Weights of a small transformer language model.
Size: 8 layers, 6 heads of 64, 18.9M parameters.
Training: a variant of Adam for these matrices, 353M tokens.
MLP neurons of a small language model. Each row is named by its layer, matrix (up: input weights) and neuron, and shows model dimensions 32-127. Each number is 128 + 24 x the weight over its row's rms, rounded and kept within 0 to 255. Numbers have three digits each.
After each neuron's rows, "fires on" lists the tokens most often at its 100 highest values on Wikipedia text that the model never trained on.

L4.up345:139106144159077135150141136145150115150115191131140185103118145090139149109127122136121140108080147107133113133157109161103178142087123128138127118121154123118173144169114122145108132130137154124143136099086140137099092103173087107163128124083167147178154089154115135114124113139139123092
fires on: ",", "\",", " —", " -", " –"

L4.up227:093089146090143126157140144189133129119130093117103122152097139110139164135152137131115113131121084116148120154135125125109161102171112134134157117136124157118154130114093166123129102144121092121182123130138147128119138106127140150084127121142107145120115185156116149157143137137095158128
fires on: ".", "res"

L4.up1238:116128103100124151135137122129149175117157116096139132126146070086170114146154133137114109160070163101129121129146129184165114131135138138139101101159109183105118153160131156160119143124110140107123110181083180177124121122114120100114096114122191156119123117100119111104127077133124127123
fires on: " and", "'s", "'", "iy"

L4.up878:124142155123122126111107108143161105100120132153165162165154140095158112085110144161100138130113154107135138145149109143074134177144163132139128096122088117111136094106117115098143128137107109124168133139134114108068085102122100164144157098109142123138169181112124119134136136151144137112
fires on: "L", ":", "C", "R", "\n\n"

L4.up1048:164116120135134098134153150156130159109113136156126171091106135129112167126100105143067088137090112132135115104139117160104149162181142066130100117130090098157174119159117046128120130138124160108151121160120127105111101086144153128170144143136155197107169147146106128122126096149120126105
fires on: ".\n\n", "\n\n", "==\n"

L4.up608:101115128115141113113137100131076122096137117100119177175168099139160107118099122125133141116108109093180121109155136162096110167164133123117170125153145112121132091129100125083147155129133152167131108140130125141126114142147144115131125142121131188129126095108123126138138105148130129092
fires on: " a", "'s", "A", " LA", "'"

L4.up93:143092126127133128106112098119125130138128084071129166152144140084138111126101106159106117136139143136141159114158108117112113105116134130132144155167117117120113102107106155110118091144078152151125080161087159155149103132126138181182152052102131126119117143148119138142152119162148126157
fires on: " he", " and", " He", " comp", " had"

L4.up230:178117163115110142124104119124102110167168087100104101134125105091149093089101102129091128114102129126144088186097141135097073145145170114130119142127157171140128123084115134159154136172094076169156101112114168123125124120133096161092123112130139129137140186135154151127156151099130102092
fires on: " B", "-", " W", " St", " L"

L4.up957:130129139127126162161145114120104134117086182116145141142116137140162148105133189130117119164120136151144143113127116136103100127137147110137150127098090165119127121071135108090127128122103092092137101165145110131150145159060106113135145131122121149116165136128122135200117155161112114143
fires on: " M", "00", "m", " information", "0"

L4.up1000:160129119175161108152142132105113168160126161115138131159148174128085145104100115127119086101100130118141153060106109120192163169082158110159125124137110118116146150163129095145147091162179161101097133120120150096103077121176098129109113165092148149118121148141131152183115115142138139142
fires on: ".\n\n", " There", " rem", " emb"

L4.up493:149142142126098149119106128123105124123118127115129148137138106134144113121149154157120138156122170113108145167089120119110113155127174140107106145171097173113157144100106132147155103128132081130139100163151135142133100103119141127118098115121167120120113146110145189116148163118125134110
fires on: "S", "f", " and", "P"

L4.up55:101142125152137157102125117098078151113173109111148162124126092113109144134075148116130136104128108103095168137139114148129097139112097103131152165120132172141136109119114119115126127120183119154107093118136126160148138128178116132089125103131099092192047136127126113136144131142136140131
fires on: " on", " %", " in", " with", " a", " the"

L4.up1355:160156093118147158111130104112116135134105140159162147153168110099111082089089089125140128171119150170107151110119123151117118155146102123104088099183123139126147159107119121093139136117102067145125159155124135180139095137105121139103110097123138123094136135100165114140161155104155152094
fires on: " K", " k", " I", " he", " Ch"

L4.up1330:117138145172122075124116118124119155091134107193163121150147120106149126105158058137140078173093115115117141132113208117114136145130117158155119105156103152171163125105104181108118161103102112099137129109090137151145132134101137154117138149152113144152145131095117131103140134145092120120
fires on: "P", " States", " -", " held", " found", "T"

L4.up1158:141167158139137144105102117126124089109143114112128129152116149099145150119066106152082151118147156083116145075096133115130082118102139145149117161138141142149110113119097113100148175153129068134150098169145113073152138077106121137144142073076121119157150158143180121139123157115102133141
fires on: " of", " or", "od", " mod"

L4.up208:150105094153128122083137137152156102113077126124085080154169098142118121103128103076117108131131124157127097122096127114090109084112088119114126143159135120116109134145139113128077126134104141135129144150142109117114116132092127123158159116133087112113079140142171174125169122100133115129
fires on: " season", " years", "m", " Sm", "em"

L4.up29:147139121185125100151109120135131096115135179168135162131140128123115148116114117104092085108108126138127132112132124131102133195125179148129132119071099107123183098140146082106147140083155154101157127114173139126076129086154074186102121139105158125156168185123109153118108119134096193097
fires on: ".\n\n", " |\n\n", "==\n\n", ").\n\n"

L4.up1367:121099113135149144157154118108108093130133146127139130159101160094158134097087138157160137173121132145140123148137129144137082131146168088119114120161100091171100136095046178131127145089109161113149115118140155150111130121121126166140129116118139095119148115171122099157133124119147136133
fires on: " m", " |", " ("

L4.up894:117103122128164161103156100161157099115138126108111123113184132137119120148145146118129152138141088105124125117096141077139146157114093111113100141139187158147116118178141117166152146140108065149138114124145145105114152130159107133084141142125142099126144163127152140170145150089129091117
fires on: " make", " All", " all", " Party", "ake"

L4.up709:097132117183083113135131114128092117144129131187169127146130115115140113100133135154103164145076161149123161132096140110155138132113110131111117085156121157134147140144084145119129146111118110150162129152103137160108138115155105142129120081138126162136160120139168111130161143145123105128
fires on: " (", " was", " first", " L"

L4.up374:159078137154080110127098138120133088129153121155122130127114124118108124072122118153125129097088180139154095108124136114085131141100123138129158144085101127086084089120144174156147125158099149160127108125132150100151116149101151168101133131107148095126118136153142176134134165126119147111
fires on: " C", "C", ".C", "L", " W"

L4.up87:108132162171132095156166131153123148150132149123144132142141129106094150095100117138107093113127076131117126129123135143113148149130207104111116101126123165125150117160111149121128082112153103135134146144137151111137050127174132117106102174082150147120163116143147167137112109143182146121
fires on: ":", "\n", ":\n\n", ":\n", ";\n"

L4.up107:105146129148128181121123112145109069132156065098153145108129168100110110139109099133102112129121113120160145153151142136125110103131130112104122151095105156146133134136133101100116087129163092088151092131198122098129145121147144134135116108155110134100117125109100137083132150096140132097
fires on: " L", " G", " S", " some", " I", " Bur"

L4.up131:141134130109126122167158129139142145124133095117145132118096105132108195091131121149123158144169117113098148125125121109129095118100105120078130145121114116103102132121086091124111138089140076177143150114107095150124115154116150071148161111121161138159108129148114129152106173136141142154
fires on: " ", " |", "%"

L4.up881:172119133127114163119136143114135091146134090122104122132152132151124150074102117127135105094130117142093105126129130112128150176149121141080132158138108143127112131141129132156132113105102133154109122151105128079097102144141130150143139112167106153142152163128099142162142134140130142100
fires on: " F", " Pl", " Car", " |", " Bar", "erg"

L4.up590:130119112138149110113095115111103133091133161189188139132057162095159138129108190145128105120161128183111090170158133162127067122156209107142176141165131148137097084170130120181129157129162153109126120156131123101118114065143138121151086120108136156159136145100076129111130120138163112139
fires on: " by", " to", "est", "ond", "St", "end"

L4.up653:149142152138138124130148136121149134124171144156117075117153130140122178147121135125090133168120109135113136127127122143130132130100117118121160117119142149081088106180137107149140065150103090150131147108124158132119098141133132132171115141128169161086125096105154070099112130136171122150
fires on: " |", "|", "p", "s"

L4.up23:131142132157100126136142094069144080099113131105128155129099103144072143091130156139090124145125105095128121097102130128150153124129102166123124173094120138094150137151134125144109098159133139155134111149123159165135131105134096122139119126125157115132131114147105151106111089127127135158
fires on: ".", "\n\n", " or", " as", "As"

L4.up846:105127119175137147140127131114072096121156132114125140102097115131134161106055114193124084124184149149111121138118139099164104126128169132127096117133092133167091080174109127126130141160118112102144131119166149138144109155129195131117137111099111140154123130152130154178098123166128123139
fires on: " of", " and", "ized"

L4.up1283:111106138150148105102126095102099128088078119142155126132107132124140103124086099187092137147103130104122156146125095160109097117123143123109181133143069171153120142097108179090110118129120092137149084174153164141146145110126131146127105054130141144104127156133130163166156120137142147133
fires on: " m", " l", " p", " ft", ";"

L4.up268:132122134150140112150119130148144150127127128153127085137151125114178141142137113175156143110115139130187135155167118136154158151089140106126142112087112145103116116124096161161101127117123091131137084143102131113132136111128144143155132133141120148107160167156131132113112128154155140110
fires on: ",", " –", " |", " May", " April"

L4.up499:113119139136140134127105122112154102093106140167143142104160188114115139131127144125140137155118159066105119158046131125101122108100136097160124117135102170130149117086111142129143141113176158085154081140155158118130090147158130120088122110136122136171151132145146154139166144132110142121
fires on: "S", "P", "-S", "T", " p"

L4.up1279:094141131171118127142133145149111128113157072138155130129118128120102175095151150128106090093151116124097089085137141113126141142173112069131140132128141121095103152121113155166132142146131110100128099160092115144112165154097128140140160150146129136131133142120112105071169150118166105129
fires on: ".", " |", "3", " —", "1", "0"

L4.up538:112171172126144135151134122164087124162153166138151168070117133125152131146125131153131132106120096159149104141116130126167087093130163113109059098099094105138097120133127163080096103141087107100145114141136163145125137127096160127131115157152124162135129121134134148123162094139120120164
fires on: "al", "ol", "an", "il", "est", " un"

L4.up241:148147130153139140106110105137105142139150118148163136150098112159142179132124139126131101162186125128124112124134113161155143122157120101114191125098122137154114112110112107152121076130177148152111107097086131182133113148103148082114107121117144123116120158103125108129170141128178166145
fires on: " in", " |\n", " ("

L4.up841:164145150094127176155126119137099089164166145084074111156128152111150111099154150143115088081121140140139106083112120104123157135108107136145136151112113151155142105134151095134168100183117129169153129144094112138104105125149132179146127118117114084117110130170155168156179145140132090162
fires on: "-", " |\n", " El", " his", " His", " Her"

L4.up758:129120146153147119104146115114113141115120084135132151137093141136142129121102093128149142110107110126170070136160126097146131116109137105147083115135165148097093110126131132097170157162109112147114137112150112150107151128130128136118097163072136119112133147167132141130157161111161140102
fires on: "0", "1", "9", "2", "6"

L4.up194:132122135135128163091137132155154144085145141180095090116153084117142070130143157131104121117169160152169120111107112150086124101131149151122101154123156138103099120112132137121149082123092130178143129141150159158107082135131118144145137121118113140099161121136142134120109131104125136121
fires on: " |", " |\n", ";"